MLP neurons of a small language model. Each row is named by its layer, matrix (up: input weights) and neuron, and shows model dimensions 160-255. Each number is 128 + 32 x the weight over its row's rms, rounded and kept within 0 to 255. Numbers have three digits each.
Before each neuron's rows, "fires after" lists the tokens most often just before its 100 highest values on Wikipedia text that the model never trained on.

fires after: " v", " V", " L", "l", "L", "V"
L2.up335:154129154135140126139127091152060145154144136094099167117085110127180076137168166088143101126111126133117114153161110125161150134135154115121126174132117071062091127210134092118185119080122091192146122109093219146101133143130187141155112171140090128093124116125161147117181144179104092121

fires after: " p", " L", " K", " P", " sc", " f"
L2.up232:115163145095161141069133134151128096141102091147101090158145102143117134128114130109128107116153110127093061154164186056134171118123104062156187093110164116079102113139151165161108103095173106113115141128138173093126171102162123106182154133112139115082130149117134087086157173126148172090

fires after: " H", " h", "-", "h", "{", " car"
L5.up330:165102123105120171129100126095090169108102154172083209151073079096135178114184084135108138101094103130089135073154115137127187082131108108185107120133158122126090174135109168127151121161128131107135086117126135129158161117112105101072166179147116158124172121166074136207149130158119108119

fires after: "-", " dis", " a"
L5.up227:119127135129117118133061059123118111158121115109141114194121090137131115133102109105142133103112089129161094160103141138169114102103073121192122147085124122127082080246162158148116137115130129110190082191170111173122130103131126085124090125132102103075116114115110091156169122122059110118

fires after: " V", " B", " v", " T", " b", "b"
L4.up487:116128139108092128153126142151158079096125187134134167129128100156132112127129151145177106093074147055126149141200110106144083148169136206093110121153144164187169197060127143155175099173093073073102113121115135136098118153123135178148139111105090137083097186065130153103156102181112133123

fires after: " the", " U", " an", " a", " The", " R"
L4.up462:125152118126088163119186138134122122170069060087138152148051094134141108128077132139116183122083193079157134162197085121136191151150088145114125142066144108139122105051128154113167130092096082142119157125126157114160136121114096129118112170103150120133119174159112114154151177180108174095

fires after: " |", ";", " =", " "
L12.up195:146156149119145067097151116133097118140129131084176113162179098125204071132137144144173137111123154083111167156126098172049117086074125131152125138133133117184098116122149163120152178172162095109131147067157150143109090132109145159133216169181096118079133124134108068162112179126160136137

fires after: " V", " v", " H", " M", "V", " P"
L2.up387:120129164102124115146160121112086174102127123161137144161071148147151144158134120098111165145138136142095170109157110138100104104134096065151107118153078105136112127138111082170177100180165118157142093100141162120136142172178172125156112096126066117104133105106128148104130140130149119118

fires after: "B", " m", " B", " Port", " was", " D"
L2.up523:148194097094118145187111114152135163113048097128120115075116033160124156102158081145126159133151109131176127103096149126131143103164118172164130123136136134200125128127121058161172151157143138091123088164105131141156105089122166082112088165048089087108136130157086116128146119092105174133

fires after: " C", "°", " P", " –", " K"
L4.up2:072147163130105175131153135085116120128104116179137163104112035120127144116126103127114154077102123172072094160151114108138117198160190146096159182112079105103090188125104113155137135164110124113144182200154192159131100152161113147120098180194127084120110194121109111139163208112120073099

fires after: " R", "-", " re", " ("
L4.up667:110141066139134070145094106074106130195155136126100141145148152124091142106129171072124092088100122088144130101122119154132152077152133078133148177171059175083089063116131135082165133086148118142114161127109182164140118175155129082119127114104101150204114101131118113211166157119142053171

fires after: " G", " c", " H", " w", " –"
L4.up745:107054091160103117105156130141192087109101141131158218129167073100126142170078086140138153110165105088124064150139144074068124092088088173214139105137086185138144133110121078125120092118093181134127119189153112163130139139095089201162178169103130114069039075115136125123203139165107157140

fires after: "3", "7", "8", "1", "2"
L3.up529:114167078140122133122147174152129200112129141176190129149147160109143170150095129072131132129134150082159128130111085130090050072113161069093189187127135166135071121111098105183146157125093208136093181142166112126120102105127111117124065139206118186146077048094177174129127123098155171123

fires after: " P", " p", " m", " M", " J", "P"
L2.up587:121026104068111101158106133126142094106105129116157176155110113014154176130102149094136107108134126137169154174145151183137178117098085122096138137052168140154155159164135158200149131155143113079126119125194066079118184111167136140082084127113164123119131148127179152113106114108095126156

fires after: " V", " Minister", " J", " v", "M", " M"
L2.up142:112204149122164081114132179112059171120136155164193077149134082152090068118147123118138135132117124099084096117136159175120206150123100122133148144069092066120102163132127073150156071116095126140103129157159147081132152104099123122125129140098136158096119102176146142110115126134109197179

fires after: " ", " |", ";", "ing", " member"
L9.up528:111171152204110113154106129123119129115157092089165122165104132101129141147114160169193208142138116118170114115155106130172174151103148057144154148154155133146105133120083176079168116196042129170067142152107110093100144105166117137155145128157202112191174064083212147105101155167194175139

fires after: " |", " ", ";", " S", "/"
L13.up684:085105079111119105110144062151116230133045143127086123094195123118166072051128099100108155171183163148058176139134126144122098124126099104174167122135108120160156110102154201117125140105138110134116130133134175131106063091117136111134135185134126172147174144153178090155102151151126131122

fires after: " F", " D", " P", " Med", " Val"
L4.up630:099145172095140146146100124121185117117175156190072144141081159149139067119098138127103179128079198173061194084131133113025128089104185158053131157131119109133142154170084147089112126169129125172153146091170124132138154107123135113104139073088173093148129087069162121214080115115095152089

fires after: " P", " V", " p", " t", " J", " U"
L2.up157:156107134120117103096134085128082120121128163167105160116072078153119101150075088221156114142138128117152154168159116173160141156138122168120100096131142159118124151196125117111147154120181075089104132134185067152102156159138117139101165218130179099120163089094165178092097154122140146111

fires after: " v", " V", " P", " m", " f", " M"
L2.up659:167086133092068169128142103067101102128126174100074104169117086198090107093105145113125116133126105081051142078113080114153135133138192139077098123184130126096079123175094106143136199173080134168122120112140193121106125146102209083111139145118094129146104057115165153140133102140184153062

fires after: " G", " g", " p", " St", " reb", "K"
L3.up64:109145117125120094164105112136140140137108077128094152061127132111166085116137116111174171087151160185182172152105100117086150134107114108099146097138138089083184148124128134132191165169130155133137162080144196098093152119082155091199141118153130126200124120120114108116055124099165152107

fires after: " n", " m", " c", " N", " l", " "
L7.up246:161149110153148086127125147085094142088141200194100100184138144086155122178131103043103047134109115069147049063090179132082119100133110163174049068087133126134118157145167128108160147155106160146128123136140086089200124138160057174143052119165133117140119069152158142127077153180145144099

fires after: " a", " the", " h", "2", "8"
L12.up268:129146160157113132146161136186106157113146163132172135137083149118172124067089104099149057111128136135121100108160101117081194082089103071178168153145115143130152098103140139119120139116106113095095128168124126092133141129101129173095200148102142137154115142174119080074155110113113108121

fires after: "9", " le", " en", " c", " g", " Di"
L4.up599:089121172078135167080113138158173055138140085078140161153127124138169155147058118137023141117199127131061117161134184113118112192137083108105138119114124107092140076152168102191042084129200121129079125162141188123086065165114069109111127137101164110181139131215109159163166192143126109199

fires after: " m", "M", " V", " M", "é", " C"
L2.up471:099118113123155130192128131129187161102104141121209166131056075160122094095139157182157171146134126110073134096186146119115156150133129145142118211139115065114170124128107114152152115127159072118166129122074131081148109096110185126092100150123127087076118128071137122119170133163157089150

fires after: " ", "1", "==="
L9.up759:117146148231084115131079081168149091142157102147142127068174115175145085092114126113125138122091095107145107114154155086145141121106117092091152121156110157145115144181148137143149149164104130139136142134158179115143107109167118118160159153119146112167156145125146162141069140093144104122

fires after: " R", " f", " D", " M", " d", " m"
L2.up410:157184124190128126137133118083125172121111133105159145140139056091157166092129118097124101217138151118100170102150106103149208142126148167169116175131166162131129138150122096123138142151172139157117148162124131088131160163127113156108108121122148144134091143206134113148157153094132176157

fires after: " D", " d", " Y", " R", "D"
L3.up121:104142072078148136078121189198148070111181074116108132143073163135103084094136144148107096117072134115143115137171098100110091162155144094164149100135144120093124146188103122137150090100110077107126120099116171105117132150155151086195115121130102132147143090110119094172115124123131191090

fires after: "2", "==", "i", "Pl", "1"
L5.up516:125163155115089127190082113151132115121105155134213099164088099103163110089098132081124134154081092116143107085140171111106155139124094089163108111136143104125137139185094138113126101142139112148098096147094112149142196138149128153145182101078154135163081113110174115169121153132135181120

fires after: " c", " a", " C", "C", "°", " pro"
L4.up575:106121159147104119094167076185199163156123151095157074198134074144092167164151167114109053126061132108110080071138088167122123063132144161089117153114152172105073047112155184143156070126186113092111135141118125157071112161118126119181104137128161064147147183145117147108045129131118153131

fires after: "2", "1", " "
L12.up246:137158129129109167105067135153101181177137157142110070195145096113061114154106121160083117169107109167104136131152113149144123195111102088181137125123103168106112132091137128136164178144100048105182130153175138108106140143122116070106140136110178132084165119124116110101178180169167126137

fires after: " s", " S", " b", " h", "h"
L3.up104:099142109190123142106063140152125098193066151130125166139142188146153085105146081107055160132116177142161091102175110120179124101122135126111123124096120162098066092090108113088161114123161132156192128133139113117104124137072146108132165159088088105133113130113194157147150108113118098123

fires after: "2", "1", "6", "4", "3"
L3.up138:104143174162152213122120132142146137171093186144166192154125156143162167120120151054124133104127170172088153108093138101146110124061101169122135060173132076109146163136156145112170189173084166106148136130167183077119067121112120105106145069178126188119122122104052168132078109086114171129

fires after: " ", " S", "-", " (", ":", " sp"
L3.up150:116158160103141142113133109109184128145101081146178135072118145140133105102104083122141126110072125141120158147110140141116096078161130170125106138103086122158124086148127097111138178125132128117129202148113100139128181102117086111083178161110174100092145168129121131108223170086168087081

fires after: " V", " m", "ak", " p", " P", " M"
L2.up594:079137108112148138113092146121120140113118126110141128166176140172068139173120135090184148075169118142149095109175137089142180154114107100065197169123141123101078130181128174091041124170175139137090124130171080195063121105151088132145100172157124071156152141197156159116158072128120129134

fires after: " M", "°N", " N", " f", " C", " an"
L5.up696:090122113133155096158114092080163119104066094151103062175106106088129136095102152137072118150124113156118097126195122116145092129112138205116131099120123154118152116171092111146109129108117077123064114131097092170118135175207163130123092149078119127091119094069096076088195138198125141137

fires after: " w", " S", " P", " st", " W", " Gr"
L3.up545:090114148173201175123078123108120148162131072179075135158172107117126109092088120145149159139111132108132104092163140182140161172078158103124149151065116162091085104114145154079116086164135160172157135154124128074141114170141122176116074121129094133120131147133155131108200156136151106130

fires after: ".", "9", "2", "3", "5", "7"
L13.up301:100176118139125159118125103133089141122092070141118109073132088107216128116111160156106106183130119104149102141108161135154135091154122089124088166128151155086103160124157150081133122197071140107140148169141137171041152149108179130134133138110087156077103184128094130141080176111141185144

fires after: " l", " h", " d", " vol", "im", " H"
L2.up172:071123113098154102137099165055107183187158106171095188164068116089108120121144194174104102160102136170144070082145105156180106118088127153139117145095111130072089129125121176066121127120111080128129117159123120185130136166153118109113107155154172084153076058178101133123103122104124156145

fires after: " one", " G", " out", "g", " g", " went"
L3.up729:140131179159096123129075136085102127144120089143088191092124146149109109114083136151148122131076115123160075159167127132120161100152213118107089133150102190115093089120093162111139195160161123115109114174124107140140044170151163156113131134145122156119158149184146139106142139116156091137

fires after: " C", " V", " K", "C", " dec"
L3.up458:057142098137077107136143114147123110153149069076120111126166122106170103133110144118120170126136208111149134139173138101120143179098084152188149159076122173116083123142139099090143128134142139076157173172154119128138135127126106133138170090097121088126120138095162247057133179120158111167

fires after: " d", " Mad", " vol", " p", " m", " sc"
L7.up207:122180074096096069068109033095138130138163141119154120127096118081157179095102126091168146116143155154155141095129145144161123140176137200116100130083128127077128143107055062150134098158125139163157119103080099118126171102170125084137088124104177099188152075177085092151130142149089155128

fires after: "2", "1", "4", " k", "0", "3"
L7.up744:123054100154134149131102167205143150150134153109102060185133087076154069114117084183173102166093102121096112110188132102132111113148078124173139128069127094079152128111118145090139167081111101095094137090163104114110139150152199115158109118095160153112128103176111105095103105137184130101

fires after: " H", " K", " P", " M", " V", " p"
L4.up419:150156138092158096137128164131170165066160139149142170137164099184118111139139121079197129105140121108117095150127135113145138127083220146134121122116147101112079123211086116155126092144156159109146130130171151113160143192090144121126081088152151105187134142128160082080115130095174134142

fires after: " w", " f", " L", " W", " V", "aw"
L3.up33:184145140126132129154164085162156097105093134142104149081127125122101115124098165120116119154108129181110145112141121110100136119164081200097095107095082095098102077133131110133162145064108084141171137089167125149194123149157050151112118127118084131123088116111130118110127149068077196177

fires after: " M", " the", "M", " The", " m", " l"
L2.up247:184130130105143073137120100139160156153134121093130140141095118122073141119152178147161153131133160088106184109149146116089163156130103129162176134058149043114140071120142142123125168145169139084137150151170145052067119078139141116091090171124142090152094157085148108133114188155128157129

fires after: " G", "l", "h", " comp", " g", " sc"
L4.up589:180107110138127119076079124089170113112118151122111146116186163070198126142169158091142134112122091146140123125140175076175145160096117100115186132157106104117101102127074123158178149099129134112210118133060105121152131156149080146091133066138106093110194103083134091092157092110155055168

fires after: " G", " L", " g", " Ch", " re"
L3.up325:116152112120141108143201145102114140064094089175087118058125096156137082135120076123189117109140075083125129101109155110134125194103115133132187135125141163111129150143145128070109120141136123127101122087124144105126107137086177123134146087116124186122082143100073107093082130098094131098

fires after: "2", "5", "1", "3", "9"
L13.up37:116099130115151178163188081159180144130096102143106118112114085194119081149141134145075110165114125078106149107153140161181145116124158141124126161162099124150177171149141119143166113181067111171081140142176154157137129117091135169113130111140083157164137145067127135146127114128080152079

fires after: " L", " d", " trans", " l", " Le", " Atl"
L5.up762:137104148106165117160145073145107140167124127137145167083127087177109056155086141111160143118112054152110106086133186194144116123115180094165160098105101132079169178126180154097116200102103138152112090135137171129110124130119127125194151122081133127136099083091157097093150092140130157142

fires after: " V", "-", " L", "M", " W", "B"
L5.up670:174145183086105102182171136072072122137093134140128087151096118114123062159190156127198148088141096065106106105213158149110105144123135174139149119119114087124151082126133083112138112151189116111157162126166127103127171131141160170106088152121171135206159136119114104037134088183092148106

fires after: " V", " C", " P", "P", " B", " G"
L4.up692:126172133115114099169084118189151119194097173082119100139137088154189146097130178133161129130134145114142103114115071114131135181141147089130121164163068139088102183193129167158164079171105140132127155126114126131168129120095154136130126134162151077124133081097126104105165223102096173070

fires after: " M", " m", "C", " qu", "em", "um"
L3.up646:131165188109146106151098185129142175123025114134136153145128126109145117067166146163091056116077124177131139144160105080136189127125137136182131157136108106087133119126126085148132076133150144113172092111149101133070098136087093174123089226050109129131121160109120227122186119048132102110

fires after: " K", " P", " G", " p", "P", " sup"
L4.up49:127143112129129067161119207107163100106116092156085116121103125098145122175135096123117107114134106114158133203140150125139115121198153074190110096109110103115102126159121148164110128136140210147144141147142152119135147154121132133113085120131137107111152106092160125091094188124149137136

fires after: " l", ".\n\n", " L", " st", " (", ","
L2.up498:144195167069080128129116117123135129167123150134128111129078118171214074064166162106122098149113052168102198075081033124158129175143142056113123134144183115179148136097159181158171138086179085168142134111060103104155070101138103130089134122179136087148116122164140111082139133114128146080

fires after: " P", " L", " F", "F", " D", " B"
L2.up296:130103171070109107206100151117165100119124084173110109157149108117113135079095159116119177100122142107079171153113133177147126085119128091083161119111114074111168152125109198118140140138089129142130134085198100107175106115212095147164181141104113090115067113145050136090119151109101179148

fires after: " T", " L", " G", "erv"
L4.up273:149099102117122134124144161123167061147136120159140115135157139143132123112097090089127128130144085102089131125116167058128134127117104142146153140185132122076238182144120112135124090125154053185133106119072132104171189187085127180102072099115098163079164146168118153099110112129094099134

fires after: " p", " P", " st", " or", " K"
L2.up129:185127124140155152136162097111131149181136143150118163144169132141138129113137118143138136134082111161157163151169166088160164138129097120153181077120125155157084136080120102147109167100113116054140138209113138076096102150122124133155174159125124176128149137151133085089162195176179085100

fires after: " S", "ag", "our", "S", " G", "s"
L5.up189:148124191175105179113104104113104153087096088053110127095179075122171152147121112067036211148093120160051147166112118153166075124140110156200127142161135125142136129083171127125156078139198120130103209042158162128092135119114153164112166116136181144152163131128123150144108149147144116122

fires after: " |\n", "|---|---|---|---", " ", "6"
L4.up329:132168067107162130107087123149107081065101145151092199157097120148133171165106114153179144124164103082125121119106104077128159131129133167072163114112100129048102157100137172082155122163196129152110163092175129168085144102113089143191142153147138115137122183121138222120144161079109188179

fires after: " V", " L", " v", " l"
L3.up98:141162017131152079138163096122146057168114129161078078110095154159129136159129159108093149090087110140161176110157091101166116090138173106113179150088166128143163138190088119118189116128118165155132106108100129091134137127085126123111174143086158107160159107111151180115125133132120163054

fires after: "1", " B", " b", "b", " Th", "B"
L3.up696:132142088167144117126104143179140093162129192120098124152100129130112157088108147110120151136119165105173146094101161142090089135116111106086143165114156178083131156123138145159115145236090124137112132102184117158169150125130109120042113086170148181098112178199106182165125081113153128065

fires after: " B", " ins", "b", " A", "ur", " C"
L9.up728:137103129145100151075095098159167104139139117153076126119081126091134131185154137144136142126121159092138143108142117098172100081136124181117136131104143119130110135113109194153156183118161099184024142137136095141143109160174149101086152163167101164073127182131156145166160114123097162114

fires after: " g", ".", "3", " G", " I", "-"
L4.up275:100119105075129100106122113152146112191134099104143176116171169144136087141115120109099099156133096130118092189205154053115121113135166106194172080142137130147068164143156126173191133129149140146159092110081146175160084156125120111104125178159144118099112137093108145133142074154076104102

fires after: " L", " l", "L", " H", " the", " str"
L4.up468:127126098151137044130138195132134116086084131141103098114125186158128108151101121148174110114112084157199097096170157110098201085078136136143151090149156133210153129158116101083113072116130163168101120151099139140167117076161093171116150148146139190136146103117068136099146120131087067165

fires after: " L", " H", " h", " l", " v"
L2.up242:152162139174084107146102167177157151126092201122132178080093077124099140131135220120153116155108164158160051060140126084118151106141108181121166104084139137150129137186111154123117112182150136110155103146155160096157182082163136180147162147105184088120125097146123143038194130114110179144

fires after: " V", " M", " P", " m", " C", " R"
L2.up381:152136103139101138152097131102129146180102108147203160136136142147092174152144140217156130120076087123127122081114149162150169158092103132129155153097137134138176160202111111139135140077170102171143123080178128109128064131139162094135095152078097100140086164073207104075155087117114128103

fires after: " P", " p", " Port", "P", " Y"
L2.up319:079152116120166127128115125119139129152129092169132141129104129110170147062071133188148107136109150099088134128144068118141114079148116137124110091163094154154092101177092123212149134212115091132168087155196161112112106123190216126124111152176102092163133122125145129080121142109073168140

fires after: " K", " J", " G", "D", "ok", "j"
L5.up555:124126073131124116087119115157133080118053149171102124132115096127119130153137112087131039116138123147126143213094124074154106165147148121121179160125195077110097096178116071135112099146125144131125175110080124179110154140097146143108112115151184108164166093155204168075128129128150108108

fires after: " h", " H", " K", " D", " B"
L2.up726:116090135086113219155142142149164157102150195157161174088124079111078121088106167198123136130121119088137069136136132116114055089122147115161139163094138141088132147160153163121188121116180099128096077100182145139072131150133136083098102145124137123110130093180074114086099093106152151124

fires after: " A", " C", " O", " a", " As", "As"
L4.up766:166149089128132178120099125156121145158089090123144128137052127203122103171133106110176105159085160107138161044147116111168086081109122127184151162090101130105136129130157116119156135062156036126123112152159132193089136118112172118137153154148075071137123139122139110086132121137111141107

fires after: " M", " m", "R"
L5.up401:115175112107148079147157162109101112101099131147142095178153067125147081098179201117160102119090144075153139096128113143021199140163155105160082168095102037110135119138140173138151152100165119112067141054136119115116142073097118158117088124106168171137154102150153089077120162103130138136

fires after: " c", "ry", " C", "h", "C", " par"
L5.up345:137204120215120125149105102086084159133130100079136134104156152167149102176104110035125126087079128116121156092099121058103118105064138129169185159121105160130144116127153086158124165124124089099136129139109116097105109190159103103061126179121129120131138173079103127129155145072175095172

fires after: " M", " fl", " Child", "M", " f"
L2.up40:136110111147119108182086145127149157133138146139152110169141149083151128128153096131211141162110069114104138128137148150122148095093080145186128139162069092102134133135079107123132126139095149149167087100042184101161114059102156109115087201155095083110176086076137096130137101100137168083

fires after: " sp", " B", " p"
L4.up414:142113097079081119106136151097175136099111137102144125123095149081119169152119151148061135136142176151114089204158129144122096147092162133141099135149176099084115121206103126135143153174117102173125117115143140096093158098131155086093167199163174135088114165121170114139126085121074159154

fires after: " C", " S", " P", "C", " E"
L4.up735:090114139138133132132118110090152214122083127115064154125185161149116117101115180117184151162097060170127098099091109130147124140164124175170230142093106142050134158143204088119154130141136156149095102153151131131134098117115121088133098164157145089113087177180065130129161151128138082152

fires after: " C", " c", " U", " Ann", " N", " Pro"
L2.up48:167136140125099156133103138084152142124124151085141133086070138105091154104136107178058054177115085109086113123211115073166127068123160157116086152086151111096139114127140106163147112074155091176149096109153113172130167131093088125127141191160144116120125090150080147124176127086135073146

fires after: " n", " N", "N", " E", " R", " r"
L3.up737:133139084147111148133138124063109127066171119137144084120122132141159138178155165160125100103058048118112072158078083117080183138140092148185130160150120136085110118163120107147139147099058138133113142150153095069111091141078109178155116087047138117087120142148116088113145161109091105148

fires after: " L", " N", "L", " l", "M", " Mar"
L2.up27:144141151130127174119087133115165103137082112136142149135148098164089142087189156112207133155099088116125172068178131125119144083116124128106189166108065114108142140154142105119142164080119128113095094125133083084107145149101172128147106151082162128063163104129204049140110123147089199118

fires after: " S", "b", " g", "g", " b", "G"
L3.up422:119173188165144178093134115120134078187110149111137082077178153096131139139135149107107165107102135127163112106155146133209140120129122187128143169151163137042102187107122093079113122120120182111115153138165091091103147138102119100177092170062156198059132152128138100141084129091127140173

fires after: " K", " H", " G", " W", " w"
L4.up708:140199130154111112124164112157144128107152088137150191103091133166120117145147109143112146138146116082090115122135182121125143130151111119166131139131116176121095110166061158117164058136104095150167104120131089168073071143136092134172127124165111152055092100141183129087116197137139089089

fires after: " K", " U", " Sy", " H", " Am"
L3.up49:092166083176120144151156086201097161104173101172158162143113091114107143123116064127126083102092110158121088147153142134110148127146114151156100129124118110134157141109127128103152115078134160150158123209125114131131121097118079170129087135152124103111068154126178102144213177152149100167

fires after: ".", "-", "\\", "/", " ("
L3.up636:098155159140164161133148095117097136146163098181157100055161104064129100147131106107116120105094051156119146144187159161153095136142127104129078161132101109133171077131156145149145146109120099126149163114129153104098137142102141141136153129114115084131142131080126110120188094161119140101

fires after: " T", " h", " H", " n"
L3.up47:141123174148187136124111147163092148154159107128149155140100097074109135097156091122115170130104131038092114075162123155141142146162154184119114161133154159147117138185103127104117174153123098102102095156122137100129102159094154094091197152107153202155137126081106115158147055081143125071

fires after: " ", ";", "1", "3", "4", "2"
L13.up76:143141165132154125127157135087152159137086136091120126178168144132153125153106106139124089119143097130127143162121147112101105071118142170175211065143055119179121154095074140176078182116135090101153145052123121107128164139129147109124149136117130162130112110140187150130168136150134153075

fires after: " the", " The", "p", " p", "omp", "-p"
L2.up286:081153140133178137128139101076111125159074106116162146169094131064144162119110109110186097134110107121151109125122135133114152116162109141112137203099122112143066137098141106171131117098108151106092136123207139125168117112139122135088126117155090122126104124109123181106106160137134137037

fires after: " sp", "P", " dep", " p", " s"
L4.up681:090181112117097145119118109131171121100145145158092133131158179153133162138157099129135122077162132083125166171125167149136146179164191148144070122126104173131150108129102132106166096151082102150109110124097160120080107133103153145112093064149127169136155102107092120087127095164088135127

fires after: " G", "G", " g", " (", "-", " R"
L3.up593:079151137069165087136134165095207122124115135215132097073118178149045107149115126137155148110101125050114085131163139142159171162130190113116160143165073135090096087129092156097113158118132131147158158094143134163132122110103085152158132073122089202099140127160108155141177131136105098080

fires after: " W", " c", " T", " t", " w", " p"
L4.up532:148152090124121105177101161096096135093134131154058113145089121118162167097151114177165147181104092133126075139170099164149112168192151129167099183120113186053165163133093094113078103085193097081117149191177085050108107108109122156131075246190097077134116110148185089116107119105142117154

fires after: "-", " C", " B", " S", "al"
L3.up426:158148101175071105120145123148090170094036140124141102103127073114119121071141137140132151098127087164152130155104167053119175160097085152138132179115137135145062107187136135180104164162169123131106124128146140172113092152154137117140125101138155097087152153145182115119190153149120129141

fires after: " S", " s", "S", " pre", "s", " Z"
L2.up708:127093097203124123120134105160133105172097101151178156132181179119112127126098101124070137095114128067086161099121116184189081127121086123118149125127091082182167110155154146154163135161070174101137129092131137134082135094134154165146131116143133143121184167107139189130165156076150106144

fires after: "\n\n", " w", " W", "-", "ir"
L3.up488:145107174123124127142157167136111164115110052192126218088141144066124124167111137073168140134149112124106133063139117110135132135133124138105181206136135086153181164081171081200168120057124128148111164153190099108066089108135093164080159096131127109111098157090166124131095160052134158113

fires after: " G", " l", " L", " g", "G", " le"
L3.up109:161120103172163103154085102130077112135099193099097097119134045140123081168126095130138148236130106117094096080072122124166163185099121126136205113090125163083138150132070180157132089115103103125103104133126090108137138152123086117052126177105128168131125112106075106081124122158149148105

fires after: " g", " G", " K", "G", " S", "os"
L2.up601:141169150148139172142145135129127137102192122119148119118120158095124097095122114147139122175110123103179130134071174158158148141098146137169117154115109156085108129131139092132063148113200198130149123143109110136138078098146120195100130154164103149157168152089092165082086133056174131140

fires after: " T", " G", " S", " g", " ab"
L4.up110:131107138136145157102078173164145080157150147106111118094059163152148130198102139120100189157083144087146138157075124087163139125126100101119111150147136168093069091144135112158141082179177078144132164150051079113160117141160132173121123155130165138128120152102113152100060112132112107148

fires after: " B", " b", "B", " sch", " C"
L3.up311:163150117126142058148135085115146167120117097123112187073107130063156135142123166172164183075143140131159128096130049134095119151096182168161102120174125112144131122149089179162100158192157113149118112118188131139095130079137136115113142103114199133121066122185134161106080089091147143105

fires after: " m", " L", " the", " M", "L"
L2.up709:123063109169085108117124152116213098109128142143177144164102112154148167103155180138138120158150056103095166110122138082209103085124160225122171141119120081093089178128121129193144127084061177097127118100158089150170177182122162151118119121124142116137149155109097146072154168156088101149